Weights of a small GPT-style language model, trained from scratch on English Wikipedia.
Size: 8 layers, width 896, 7 heads of 128, vocabulary 32000, 134M parameters.
Architecture: rotary positions, no biases in attention or MLP, capped logits.
Training: a variant of Adam for these matrices, 1494M tokens, 11399 steps.
MLP neurons of a small language model. Each row is named by its layer, matrix (down: output weights) and neuron, and shows model dimensions 656-783. Each number is 50 + 10 x the weight over its row's rms, rounded and kept within 0 to 99. A neuron's up and down rows have the sign that makes its largest values positive.
After each neuron's rows, "raises" lists the tokens whose logits its output raises most directly, leaving later layers aside.

L2.down1565:42 67 65 46 40 49 46 50 37 56 54 56 49 48 45 59 61 52 57 51 55 52 47 57 47 50 39 38 45 50 51 43 53 54 57 45 50 39 53 52 52 44 38 53 57 39 75 47 66 63 57 45 46 65 61 47 53 54 48 50 50 54 62 40 48 40 66 53 43 41 57 29 28 55 69 46 37 43 41 59 45 54 46 37 45 98 39 57 73 54 53 40 53 52 39 45 63 56 53 54 28 45 30 44 47 46 51 49 53 54 55 59 26 28 42 67 45 34 44 51 49 58 45 49 43 55 43 60
raises: " →", "ual", "|---|---|---|", "yo", "ade"

L2.down1849:70 50 44 54 61 58 61 59 38 43 57 50 44 44 50 54 49 46 48 34 54 48 28 41 31 57 59 68 64 53 40 49 50 51 51 55 36 70 42 30 51 39 59 58 53 54 49 42 54 42 52 36 33 38 57 61 70 47 35 51 44 45 64 31 61 41 56 57 42 48 51 44 47 40 43 60 56 50 44 42 59 74 53 55 49 47 35 54 42 40 43 56 44 55 50 29 57 46 53 55 67 60 38 42 61 64 41 62 65 32 43 67 45 36 58 55 37 65 69 55 60 45 42 57 53 47 48 55
raises: "ns", "yard", "les", "rs", "mes"

L2.down2233:53 58 46 55 48 54 65 43 44 67 56 66 56 84 47 46 42 52 59 53 46 54 69 39 65 53 47 51 52 49 66 45 63 64 41 56 49 61 47 51 44 50 63 54 33 46 20 33 66 68 48 44 67 55 49 34 55 55 47 43 53 40 35 65 69 53 44 60 58 50 63 47 25 57 51 61 55 48 43 45 59 61 40 58 54 64 43 51 37 72 49 45 45 34 57 46 52 46 46 65 55 32 64 65 55 74 46 51 62 38 25 57 50 51 43 34 52 46 44 48 50 38 52 42 44 54 52 62
raises: "rid", "za", "ous", "att", "cle"

L2.down2095:44 40 56 52 61 50 61 55 38 45 45 55 41 52 41 54 35 43 44 58 37 48 49 57 43 49 59 43 63 48 41 40 55 41 39 61 56 48 43 42 66 66 56 60 57 50 36 52 57 40 42 48 51 68 49 48 62 66 64 53 57 53 53 48 71 54 51 45 51 46 38 45 57 44 39 62 50 43 44 46 51 61 53 59 60 87 57 57 44 62 36 53 39 44 53 45 55 51 41 50 31 26 45 60 61 51 77 46 45 28 52 64 64 27 41 65 56 39 66 56 58 42 62 36 43 55 53 37
raises: "line", "ies", "ie", "ry", "ous"

L2.down1476:44 49 51 43 53 64 41 60 57 50 38 50 48 50 53 26 44 39 42 57 48 45 40 59 49 53 35 57 56 68 55 45 59 54 40 47 29 62 58 57 49 55 48 40 47 60 59 47 46 59 57 61 40 50 51 50 22 60 63 70 66 57 56 73 41 45 53 43 40 71 54 46 47 37 53 38 48 52 57 55 58 54 49 34 62 97 66 56 55 66 40 29 54 59 50 43 40 51 61 59 28 54 61 60 47 41 52 69 33 58 59 53 47 56 37 31 46 55 48 36 47 47 43 51 49 52 71 55
raises: "nce", "atory", "ed", "ire", "ning"

L2.down754:55 48 38 54 36 44 60 47 46 37 51 31 52 61 42 61 48 42 56 45 54 56 47 62 54 58 55 56 42 39 76 62 56 67 69 39 39 66 50 59 36 41 46 57 51 53 53 53 42 48 30 40 56 37 59 40 49 51 48 69 42 60 46 42 40 46 32 63 45 57 63 41 44 53 48 53 50 55 69 46 46 61 49 40 44 82 39 48 66 54 44 45 60 52 48 43 68 50 36 61 38 50 56 49 49 55 45 36 57 46 61 50 36 39 59 52 47 51 41 39 51 31 55 49 46 54 61 58
raises: "ed", "med", "ene", "ments", "ur"

L2.down1329:62 44 51 57 40 59 51 40 29 49 49 45 40 46 35 59 44 54 47 67 67 37 58 61 53 40 40 57 37 51 57 55 43 41 45 62 51 49 43 40 61 35 59 32 36 62 53 60 66 45 40 41 45 76 44 56 43 83 44 58 62 49 57 49 38 41 45 47 49 56 58 50 31 41 53 43 50 44 53 57 44 28 55 59 67 44 63 33 57 29 38 50 56 33 55 37 51 53 45 63 43 54 58 36 36 70 40 51 37 60 36 34 56 52 35 50 43 65 57 43 49 49 48 55 57 60 37 59
raises: "ment", "ments", "ry", "ary", "rac"

L2.down1097:62 71 50 47 39 48 56 46 47 44 34 59 35 49 38 40 32 57 50 47 43 57 44 52 48 67 38 59 40 58 60 39 34 39 46 44 35 55 47 38 45 58 60 45 61 51 45 43 61 55 57 38 48 45 51 67 57 42 52 41 59 41 43 39 49 40 34 52 46 71 46 51 58 49 50 58 60 44 54 54 46 52 52 35 43 28 52 53 48 56 51 37 38 51 69 38 40 58 48 35 53 47 57 57 49 50 46 34 41 45 49 59 30 46 52 61 49 57 58 49 57 67 62 52 43 49 34 50
raises: "istic", "ism", "ier", "ist", "ists"

L2.down491:54 62 73 48 43 55 51 44 44 50 44 59 50 51 51 55 66 43 45 55 37 34 59 62 60 51 40 66 42 46 60 45 51 46 50 59 36 58 49 50 37 38 56 52 45 46 58 27 57 46 47 57 36 55 48 59 55 55 66 52 58 58 57 35 49 34 41 60 33 58 62 51 60 38 51 41 48 53 34 55 62 56 66 39 61 88 51 55 50 51 28 41 43 44 57 50 53 73 39 62 47 47 42 50 48 32 52 59 54 46 58 71 55 54 62 56 33 54 59 57 50 44 51 55 60 46 52 45
raises: "ie", "st", "ness", "ies", "ut"

L2.down949:54 47 40 63 57 57 47 26 49 46 51 36 50 46 65 34 52 60 49 55 43 55 44 65 31 50 59 45 49 56 68 49 81 48 49 47 44 57 37 51 64 38 62 54 40 58 75 43 60 61 53 60 34 46 56 57 55 58 54 46 63 53 64 53 19 49 41 45 46 56 68 48 41 60 40 55 47 51 68 47 52 49 50 45 45 51 37 38 52 53 82 33 44 40 58 38 56 45 48 45 40 60 44 57 35 53 49 45 59 48 45 72 50 57 52 59 56 58 58 49 52 53 62 52 49 39 31 57
raises: "ment", "ments", "fl", "ning", "ns"

L2.down947:58 67 60 55 48 45 39 41 68 39 45 70 52 42 35 32 44 42 45 49 63 61 42 51 49 81 37 59 35 65 45 53 51 62 53 42 51 46 34 47 49 45 45 39 50 64 49 33 50 59 53 46 38 21 52 28 46 35 55 36 57 40 54 71 62 43 55 57 62 52 63 59 49 51 40 34 54 55 59 52 55 46 52 51 42 58 62 45 42 54 55 49 57 53 59 53 40 56 57 57 33 47 54 58 59 50 29 37 33 48 43 60 43 23 43 54 65 54 59 58 42 66 44 49 68 49 48 48
raises: "ments", "ment", "uring", "ng", "ion"

L2.down77:54 53 67 48 51 32 45 45 51 41 37 56 48 60 59 62 73 44 49 44 44 50 61 37 41 51 56 45 66 55 46 53 26 48 52 62 43 36 46 49 42 59 56 65 59 56 64 46 57 56 38 54 36 56 49 49 72 46 36 40 65 58 59 56 73 69 45 41 43 56 71 53 46 38 55 51 40 54 52 45 58 44 53 41 50 21 58 58 36 64 42 41 46 57 41 44 60 49 53 47 40 39 67 52 69 52 49 52 46 34 47 56 57 59 41 45 49 42 56 46 47 52 22 59 40 49 37 44
raises: "duk", "ency", "èle", "ants", "tin"

L2.down1217:71 54 63 59 63 37 44 42 43 30 53 44 56 60 42 51 48 57 55 58 35 60 57 45 38 43 56 65 69 57 58 44 48 47 51 49 34 49 45 48 52 47 43 62 55 44 30 48 58 53 58 42 66 63 56 63 44 38 39 64 54 48 64 40 53 45 37 57 30 61 42 55 34 42 42 33 38 57 59 54 46 37 55 41 52 51 51 38 45 44 57 62 36 56 51 41 56 61 60 46 26 47 31 50 47 41 41 38 39 36 46 53 43 55 49 62 39 49 60 60 48 34 65 36 56 46 40 39
raises: "e", "ade", "a", "al", "es"

L2.down2083:48 41 59 42 55 34 42 52 61 52 38 42 48 56 37 47 50 48 50 51 47 72 57 47 48 44 48 52 49 64 75 50 50 48 56 45 33 32 56 50 42 44 43 48 61 42 44 28 55 65 49 52 66 41 34 50 44 43 45 61 31 64 41 58 49 53 52 59 51 45 46 40 53 45 53 47 50 47 56 41 54 58 41 62 51 64 49 62 59 41 55 47 49 41 48 46 66 45 55 21 55 47 37 41 61 59 63 47 44 54 35 58 59 54 36 44 55 79 50 49 43 54 49 40 48 52 59 33
raises: "ations", "matic", " themselves", " matter", "uit"

L2.down1431:58 52 59 48 44 52 47 57 65 54 42 33 48 72 56 54 46 52 49 58 36 50 40 39 34 44 55 46 60 61 37 68 43 65 43 35 52 60 43 66 53 35 45 44 48 62 36 40 71 68 63 61 53 53 49 62 42 70 42 55 52 73 35 49 54 81 61 45 40 67 46 47 53 36 51 48 48 58 55 66 34 55 30 67 61 37 49 41 53 45 53 39 33 57 54 63 51 65 54 53 58 48 41 42 53 39 63 51 45 59 50 60 48 60 54 48 46 45 64 60 43 52 51 53 52 52 32 67
raises: "ef", "om", "id", "é", "hof"

L2.down1218:44 74 53 69 49 37 54 39 45 41 72 59 48 39 33 58 38 49 50 68 56 44 34 61 51 57 44 50 37 65 59 65 43 48 66 56 30 43 51 69 65 49 47 75 61 59 39 47 52 59 56 54 49 60 44 64 51 42 54 27 56 66 57 55 45 47 49 41 41 47 37 52 43 69 44 58 37 52 66 37 58 40 45 32 55 44 45 31 61 66 49 51 40 68 53 65 45 45 49 55 45 38 31 59 55 55 54 42 61 49 62 49 42 57 44 58 56 53 37 50 35 46 40 48 40 50 54 46
raises: "able", "ness", "lin", "point", "ade"

L2.down1191:33 36 48 60 45 26 34 59 47 56 49 54 41 51 43 53 48 46 35 63 38 75 48 46 64 62 65 43 55 45 53 42 47 52 66 54 55 53 51 50 50 43 60 32 52 42 30 42 61 55 50 49 52 64 54 53 36 57 55 40 34 50 53 35 25 59 52 49 56 51 59 36 41 61 64 62 43 52 42 44 49 56 53 54 29 64 44 44 44 54 34 36 51 39 39 57 45 54 51 45 58 39 54 50 55 57 39 34 56 54 44 54 40 60 68 59 61 53 35 48 74 48 49 58 64 46 50 42
raises: "rica", "rium", "án", "rd", "ri"

L2.down1561:46 52 48 45 52 36 59 27 62 58 31 44 32 62 39 56 68 19 48 49 49 60 65 56 62 59 50 57 41 58 42 60 61 50 43 29 64 50 64 56 53 45 54 52 46 35 46 27 40 67 47 64 62 43 42 66 50 60 50 55 39 42 57 49 36 41 60 46 55 71 43 56 40 58 41 63 70 55 41 57 48 54 41 44 52 35 29 57 62 50 61 42 40 25 52 55 59 52 29 53 64 57 46 43 67 52 34 49 37 48 36 61 55 34 43 58 37 44 57 46 59 38 61 53 33 43 60 40
raises: "ex", "de", "land", "ments", "rill"

L2.down434:56 54 49 55 49 61 64 51 70 56 51 32 73 53 37 54 47 70 40 46 48 52 54 44 66 56 40 51 54 37 56 46 46 44 51 55 53 53 57 37 48 63 39 51 62 48 47 49 50 51 60 46 62 52 44 42 41 51 54 47 40 50 49 50 42 71 57 69 52 47 59 54 44 34 61 47 32 41 43 33 46 41 58 50 53 58 59 49 71 54 46 46 60 62 38 45 71 46 41 53 47 68 54 44 62 68 40 61 33 45 51 38 43 29 66 55 64 50 58 52 56 48 46 35 39 45 51 50
raises: "ore", "ule", "ugh", "uring", " however"

L2.down618:47 53 45 39 47 45 49 60 48 40 50 39 48 38 58 43 46 69 60 65 38 50 58 67 59 41 55 45 32 48 51 31 35 39 69 49 43 74 55 58 62 36 45 60 47 20 41 55 39 55 33 55 57 65 47 69 52 49 53 58 49 59 57 62 41 37 67 48 47 51 60 56 52 61 59 46 56 49 37 59 45 37 44 41 69 46 73 50 67 65 57 45 45 67 46 53 53 72 46 58 51 46 54 59 54 43 32 56 39 54 75 55 49 57 57 48 43 67 62 65 49 57 42 43 56 51 68 51
raises: " his", " the", " them", " their", " by"

L2.down1190:72 63 49 56 42 46 64 62 52 35 39 45 45 30 40 53 57 66 54 57 40 51 57 41 67 37 40 61 43 56 43 43 52 50 52 42 55 56 50 55 45 68 54 62 46 52 48 58 45 49 31 49 49 41 44 38 61 62 56 66 48 51 65 53 46 27 53 60 46 38 54 45 36 48 50 41 36 59 55 53 27 60 33 31 53 34 65 52 53 48 35 48 44 48 26 52 52 51 36 38 63 64 49 55 58 52 45 40 69 53 29 37 73 52 38 45 49 60 41 57 51 43 33 28 63 54 49 63
raises: "k", "so", "pher", "m", "st"

L2.down1371:58 46 64 63 58 42 48 38 46 46 32 55 57 72 45 58 46 60 51 34 56 50 48 64 51 49 53 74 43 57 29 46 62 47 52 57 66 62 22 56 42 49 50 50 60 56 60 66 60 54 68 37 49 55 46 46 42 45 51 53 49 63 46 45 39 40 48 40 30 56 64 53 51 57 51 39 52 52 40 50 60 50 32 38 59 39 35 52 39 67 40 74 65 56 47 41 41 62 50 49 49 29 37 54 54 44 40 49 61 68 52 59 43 34 45 59 45 56 49 62 57 60 43 34 45 47 47 49
raises: "2.", "f", "pie", "use", "vers"

L2.down2296:68 39 42 52 46 58 49 31 48 65 28 60 45 40 47 40 66 47 55 42 27 61 34 52 50 69 54 39 45 73 55 63 42 37 38 55 45 50 53 54 61 57 53 49 43 49 59 46 56 59 60 45 34 52 43 61 61 47 29 66 44 36 66 42 64 46 53 56 34 43 60 75 53 45 56 46 62 58 47 64 41 33 50 40 48 50 50 57 42 42 67 45 47 40 40 28 53 56 54 39 44 58 57 57 52 39 46 48 38 65 57 81 60 57 34 56 48 41 45 40 41 37 63 43 66 39 54 46
raises: "ie", "ado", "í", "p", "y"

L2.down1869:39 54 47 59 49 54 29 51 47 47 38 50 49 62 70 61 46 37 53 43 49 51 41 55 42 49 45 69 67 50 66 48 51 56 53 52 67 48 53 59 62 58 66 51 49 59 33 50 42 32 54 55 44 45 34 60 46 41 47 49 61 43 57 50 49 51 44 58 39 38 59 38 55 61 39 62 67 32 43 58 58 51 45 38 45 48 50 32 44 45 46 66 56 29 48 57 61 62 63 42 70 49 46 53 47 39 63 54 41 62 47 51 43 60 53 49 58 51 19 63 46 56 40 58 62 49 55 71
raises: "ier", "gar", "shire", "ist", "ns"

L2.down668:64 62 55 32 51 58 68 50 67 33 44 35 58 75 54 35 45 44 48 40 50 49 52 49 46 65 41 58 45 51 65 67 30 48 36 39 40 61 40 58 53 38 35 36 59 51 49 42 53 54 51 54 29 68 57 48 55 32 46 48 47 48 38 36 54 57 55 43 65 48 36 66 57 55 52 53 45 36 49 36 54 48 64 54 64 64 53 51 55 37 43 49 44 52 56 35 53 34 41 51 41 43 46 59 70 50 52 44 59 47 45 57 57 54 64 37 35 72 58 40 36 41 58 65 44 54 49 40
raises: "unt", "ent", "ung", "ante", "ew"

L2.down1549:41 58 41 48 41 48 47 39 40 61 39 36 54 40 53 31 51 51 62 59 56 62 54 52 50 49 47 45 50 55 37 45 47 47 51 51 69 56 51 46 42 42 51 49 70 62 48 42 41 52 50 33 44 33 61 46 61 35 56 55 39 65 59 35 52 38 64 50 48 42 35 61 57 49 54 57 38 63 49 41 64 44 39 61 60 70 45 54 48 61 56 63 30 64 54 41 55 38 43 60 54 52 58 46 63 56 49 55 52 50 42 41 49 32 48 47 32 53 50 45 65 50 33 63 64 55 62 46
raises: "rance", "hop", "ru", "te", "uit"

L2.down2158:42 51 44 36 52 59 70 50 51 52 55 48 41 77 47 46 49 43 53 49 31 50 52 45 48 52 58 48 64 48 73 45 65 53 58 43 48 46 55 48 59 50 49 46 49 62 40 64 41 67 61 43 40 42 57 51 24 46 54 66 61 47 48 52 37 49 45 44 34 69 61 55 53 53 54 40 54 25 48 44 50 31 35 38 46 61 47 49 41 32 43 47 39 40 52 32 64 58 36 38 28 56 49 64 48 56 56 37 44 60 56 70 46 70 42 55 45 54 50 49 40 59 46 56 51 51 62 50
raises: "e", "a", "ther", "by", "hi"

L2.down1833:60 58 49 54 59 62 55 42 54 41 63 50 29 64 44 56 40 46 66 54 60 61 56 54 56 48 62 49 48 45 46 50 61 59 45 32 56 44 56 64 35 50 61 53 40 41 45 37 43 44 46 43 47 45 64 56 49 35 43 61 62 29 37 42 54 38 59 60 39 39 68 60 35 47 48 51 61 70 43 53 56 48 60 46 52 71 52 51 54 35 57 69 47 45 48 58 36 45 39 47 52 45 50 37 56 56 57 38 48 45 57 44 38 46 48 58 60 37 38 65 45 48 66 48 50 50 44 58
raises: "a", "e", "as", "ad", "ar"

L2.down2093:46 43 56 41 43 47 36 59 30 57 43 56 59 57 53 35 38 52 52 43 65 52 40 57 45 44 66 51 44 40 53 66 50 49 35 49 37 45 61 55 51 47 51 56 49 45 62 44 67 59 52 42 52 56 51 42 39 50 38 43 47 44 43 52 70 46 58 54 37 41 58 42 30 58 59 39 50 52 35 41 41 54 64 48 79 83 59 43 59 32 47 38 69 54 30 53 45 52 42 69 47 60 54 51 54 31 46 60 30 61 41 70 40 50 35 47 63 61 58 44 65 57 43 41 38 52 43 52
raises: "ic", "f", "y", "er", "en"

L2.down1965:37 42 52 48 49 68 54 58 47 58 56 62 56 52 39 45 53 51 66 65 50 53 51 41 53 45 56 45 46 42 31 56 35 52 47 55 62 68 43 43 55 45 47 57 37 50 39 49 54 46 34 58 45 51 51 68 44 34 61 34 53 45 57 52 45 36 47 49 52 44 47 32 48 52 59 49 56 51 49 51 42 53 47 68 46 39 38 36 58 33 28 33 53 55 42 55 46 56 68 39 55 47 55 40 45 25 51 57 38 45 49 50 37 47 48 43 56 57 53 43 39 37 66 41 48 21 36 41
raises: "o", "u", "ie", "od", "ad"

L2.down1243:58 57 34 39 43 58 52 60 52 45 34 59 55 23 43 54 44 62 48 43 41 39 60 41 46 60 54 47 50 51 56 51 53 41 48 56 51 44 47 43 46 50 63 52 49 47 39 50 45 41 41 38 71 55 58 66 47 44 34 47 48 47 57 59 59 52 43 54 56 47 60 49 36 72 54 61 33 57 34 33 39 43 62 53 41 60 42 41 56 57 59 40 39 41 36 50 56 48 34 50 49 42 47 57 55 53 53 33 56 58 38 43 77 56 53 40 58 48 44 47 56 51 59 43 30 46 41 58
raises: "nath", "ling", "pur", "ly", "ram"

L2.down823:56 46 53 46 39 59 57 54 55 41 55 49 41 42 43 48 52 56 53 35 59 58 37 59 51 33 47 59 60 52 38 59 48 68 46 48 58 49 44 33 37 59 31 40 43 51 57 31 52 63 39 54 59 41 49 31 60 54 50 58 47 40 49 27 53 50 45 42 33 44 44 56 47 59 33 41 62 50 60 49 55 53 44 36 46 55 52 43 45 52 49 59 50 58 61 50 40 51 70 29 50 51 60 50 68 46 60 59 48 53 48 52 48 36 40 59 50 59 55 45 56 64 46 53 51 48 34 47
raises: "our", "uda", "lah", "lon", "iot"

L2.down1075:44 46 78 68 36 78 46 49 64 38 55 62 41 60 45 32 57 56 65 59 59 49 53 53 63 64 50 28 51 54 38 44 53 57 40 58 32 59 39 45 42 48 44 60 45 61 58 53 56 50 65 41 51 48 38 46 38 48 54 56 49 61 60 58 53 57 61 58 46 58 59 52 38 45 41 69 47 57 55 36 46 52 62 62 41 71 42 49 60 55 51 42 46 51 48 47 48 56 42 59 45 51 42 60 46 39 63 41 69 61 59 47 54 60 52 59 62 39 60 55 50 50 55 45 48 70 44 50
raises: "ling", "ment", "ent", "ar", "led"

L2.down280:41 50 47 50 48 56 57 50 51 39 56 52 55 59 58 29 60 46 47 47 68 65 67 62 44 43 35 43 54 61 63 34 64 56 46 52 38 43 45 58 61 37 58 49 47 46 54 39 62 69 56 53 52 66 61 35 38 50 50 51 40 48 44 51 39 37 51 54 58 53 49 47 52 49 51 68 45 46 48 38 46 56 51 53 50 74 65 50 59 47 36 32 59 57 50 31 41 33 52 46 46 58 52 72 38 51 42 28 55 43 56 45 34 64 61 57 51 52 51 52 55 68 35 40 61 36 47 52
raises: "ically", "ly", "ised", "like", "ising"

L2.down450:54 49 49 59 49 53 52 61 41 35 48 68 52 53 58 43 45 51 45 65 45 41 29 49 54 54 77 70 33 60 58 60 45 56 43 45 54 44 63 58 35 59 42 48 50 40 52 41 43 39 59 48 57 53 56 36 65 47 61 51 60 69 52 50 39 35 59 54 35 63 65 62 44 48 53 67 58 55 34 46 32 49 56 38 47 52 55 43 44 47 53 54 59 56 32 36 47 55 46 56 39 34 60 54 62 58 55 47 42 58 51 50 47 66 76 50 50 60 53 46 62 60 44 50 55 61 44 68
raises: "ity", "sel", "ault", "ska", "eau"

L2.down1205:47 47 61 42 58 48 27 52 41 62 50 55 52 46 48 53 67 46 48 65 60 45 66 59 57 52 47 42 42 37 49 66 41 48 42 48 53 59 32 58 52 44 49 68 53 37 41 56 63 49 57 60 51 53 44 44 43 75 43 46 50 56 39 55 43 34 53 33 60 44 58 50 35 58 54 48 44 35 61 65 49 38 67 43 61 86 51 41 46 53 56 36 43 46 59 75 41 54 51 69 68 60 47 46 50 48 42 44 39 55 40 49 48 54 54 58 51 49 61 42 55 59 43 36 46 55 48 56
raises: "st", "qui", " exchange", "jur", "ies"

L2.down123:52 45 55 55 76 54 52 40 61 54 56 55 57 61 55 49 46 54 45 49 66 52 59 64 42 45 61 52 62 50 36 33 60 50 51 32 40 45 54 45 58 46 56 47 54 47 40 40 57 30 42 50 52 49 64 48 41 46 43 52 46 42 47 51 66 40 34 36 48 35 62 60 53 55 47 52 52 49 49 60 50 65 57 51 42 67 55 43 41 47 51 53 43 71 40 45 35 67 40 60 50 49 52 63 55 41 55 58 22 48 44 42 50 43 50 53 56 61 49 59 73 33 49 53 63 32 42 67
raises: "pel", "ical", "pe", "pen", "ped"

L2.down568:45 57 58 59 44 56 44 56 61 46 51 48 61 42 41 37 67 48 59 54 53 44 44 40 42 36 61 48 46 39 66 44 55 46 40 56 55 63 40 55 49 33 50 51 56 46 49 51 54 49 70 57 48 74 41 56 45 49 49 48 50 65 59 62 65 52 63 44 55 28 59 53 29 48 56 35 47 31 46 48 52 64 50 40 37 50 47 39 51 46 36 60 47 73 45 60 58 61 43 48 33 56 49 52 45 57 51 38 47 48 45 53 56 52 49 57 45 65 45 48 48 44 55 60 50 48 50 60
raises: "age", "ign", "ul", "ical", "ista"

L2.down572:50 48 66 44 67 57 50 63 48 55 51 65 65 55 55 51 57 46 45 52 55 46 42 54 57 37 45 81 40 69 47 69 48 48 54 52 37 43 69 42 40 41 45 71 57 53 50 44 59 57 44 56 43 47 46 31 59 61 38 48 72 33 35 58 36 31 44 62 53 23 48 49 52 54 41 37 61 37 36 42 54 44 47 63 54 42 53 37 55 51 48 46 54 44 70 50 40 60 41 70 48 46 47 53 56 45 44 64 47 56 44 53 52 45 32 38 60 50 71 46 55 55 60 46 58 50 28 60
raises: "lo", "le", "iness", "illa", "eau"

L2.down1546:60 48 36 54 47 40 47 56 71 47 50 44 70 55 47 57 50 38 49 49 37 57 61 37 63 52 37 29 47 47 55 54 53 54 74 42 36 33 47 56 51 36 33 55 49 55 61 42 42 72 54 59 38 34 54 51 61 47 37 48 66 53 36 46 60 52 43 45 71 45 44 59 41 47 48 63 51 44 49 43 58 51 41 49 64 66 57 36 59 59 55 47 38 59 48 51 33 44 54 69 45 20 42 42 68 45 40 44 35 32 44 41 48 36 48 57 60 51 56 45 42 24 59 55 45 55 46 50
raises: "ment", "ability", "ments", "its", "t"

L2.down1740:44 47 52 55 61 47 41 55 52 60 56 45 40 52 66 34 64 54 61 56 60 68 47 62 53 46 24 62 59 50 26 50 78 39 38 47 48 47 55 65 50 63 20 48 45 45 45 30 50 40 68 61 44 46 40 52 51 37 55 41 70 42 45 53 51 43 70 36 56 48 51 56 52 50 37 64 44 36 60 57 56 52 50 43 62 88 60 47 48 52 60 61 37 49 55 51 62 44 58 54 55 56 59 57 34 41 53 47 62 39 58 53 37 42 65 67 58 43 50 47 55 44 54 41 42 57 62 64
raises: "ti", "ič", "ous", "ry", "ta"

L2.down309:57 50 41 55 49 54 39 44 56 46 54 45 34 34 56 29 57 47 37 60 44 36 46 43 55 62 45 56 58 54 62 54 48 49 48 46 60 29 53 52 48 56 56 47 67 40 47 59 46 66 51 61 45 53 37 40 45 66 52 46 51 32 55 36 57 59 64 46 45 49 40 48 44 63 43 55 41 36 43 60 45 61 43 53 59 99 54 44 42 48 67 57 54 60 49 57 44 44 59 35 43 44 54 48 56 41 59 57 50 61 49 42 49 44 44 43 54 52 54 39 46 56 50 54 43 48 46 42
raises: " were", " are", " have", " include", " like"

L2.down710:60 44 46 63 47 60 56 45 61 52 64 52 42 46 46 65 42 37 50 48 55 62 54 56 67 57 38 43 36 45 47 63 48 71 53 57 33 48 36 45 46 59 35 59 38 59 57 47 33 57 59 60 68 36 42 58 43 33 33 37 38 35 55 58 66 38 47 46 45 55 43 52 32 53 45 40 53 63 59 46 69 56 56 33 46 85 54 59 48 49 70 45 46 50 52 56 53 44 61 31 45 48 60 63 49 46 60 25 73 42 41 55 56 55 62 40 54 63 53 39 53 63 51 59 49 53 53 46
raises: "atory", "final", "ating", "ing", " together"

L2.down2120:45 43 42 61 43 33 16 40 48 48 62 57 57 59 58 45 39 57 50 54 79 37 42 45 28 61 59 61 66 50 54 57 58 49 44 45 57 63 36 40 29 51 48 49 57 43 62 52 43 50 44 49 63 64 37 19 68 46 55 61 56 58 69 45 42 54 45 61 33 68 62 61 55 44 60 52 51 61 57 49 58 37 53 44 63 69 72 42 50 46 45 49 55 58 50 48 47 53 57 72 54 46 53 51 54 37 56 61 58 48 52 48 42 47 52 54 41 42 39 46 40 49 57 33 51 53 48 46
raises: "dal", " another", "ibility", "mic", " Average"

L2.down1999:59 33 45 37 39 57 47 40 54 61 38 56 36 51 51 45 64 48 31 51 32 68 40 56 16 47 38 63 36 55 57 56 46 58 46 59 41 41 46 41 62 61 59 59 60 37 38 50 60 55 50 51 66 59 43 40 62 51 47 55 46 30 44 62 58 58 51 41 45 50 63 58 49 35 53 36 46 46 43 31 56 53 39 44 53 66 35 37 65 62 51 34 45 47 56 49 57 40 52 38 60 41 56 48 59 39 33 49 57 37 41 35 39 69 61 52 54 71 53 43 61 63 72 43 51 63 44 59
raises: "to", "ist", "pur", "ists", "shire"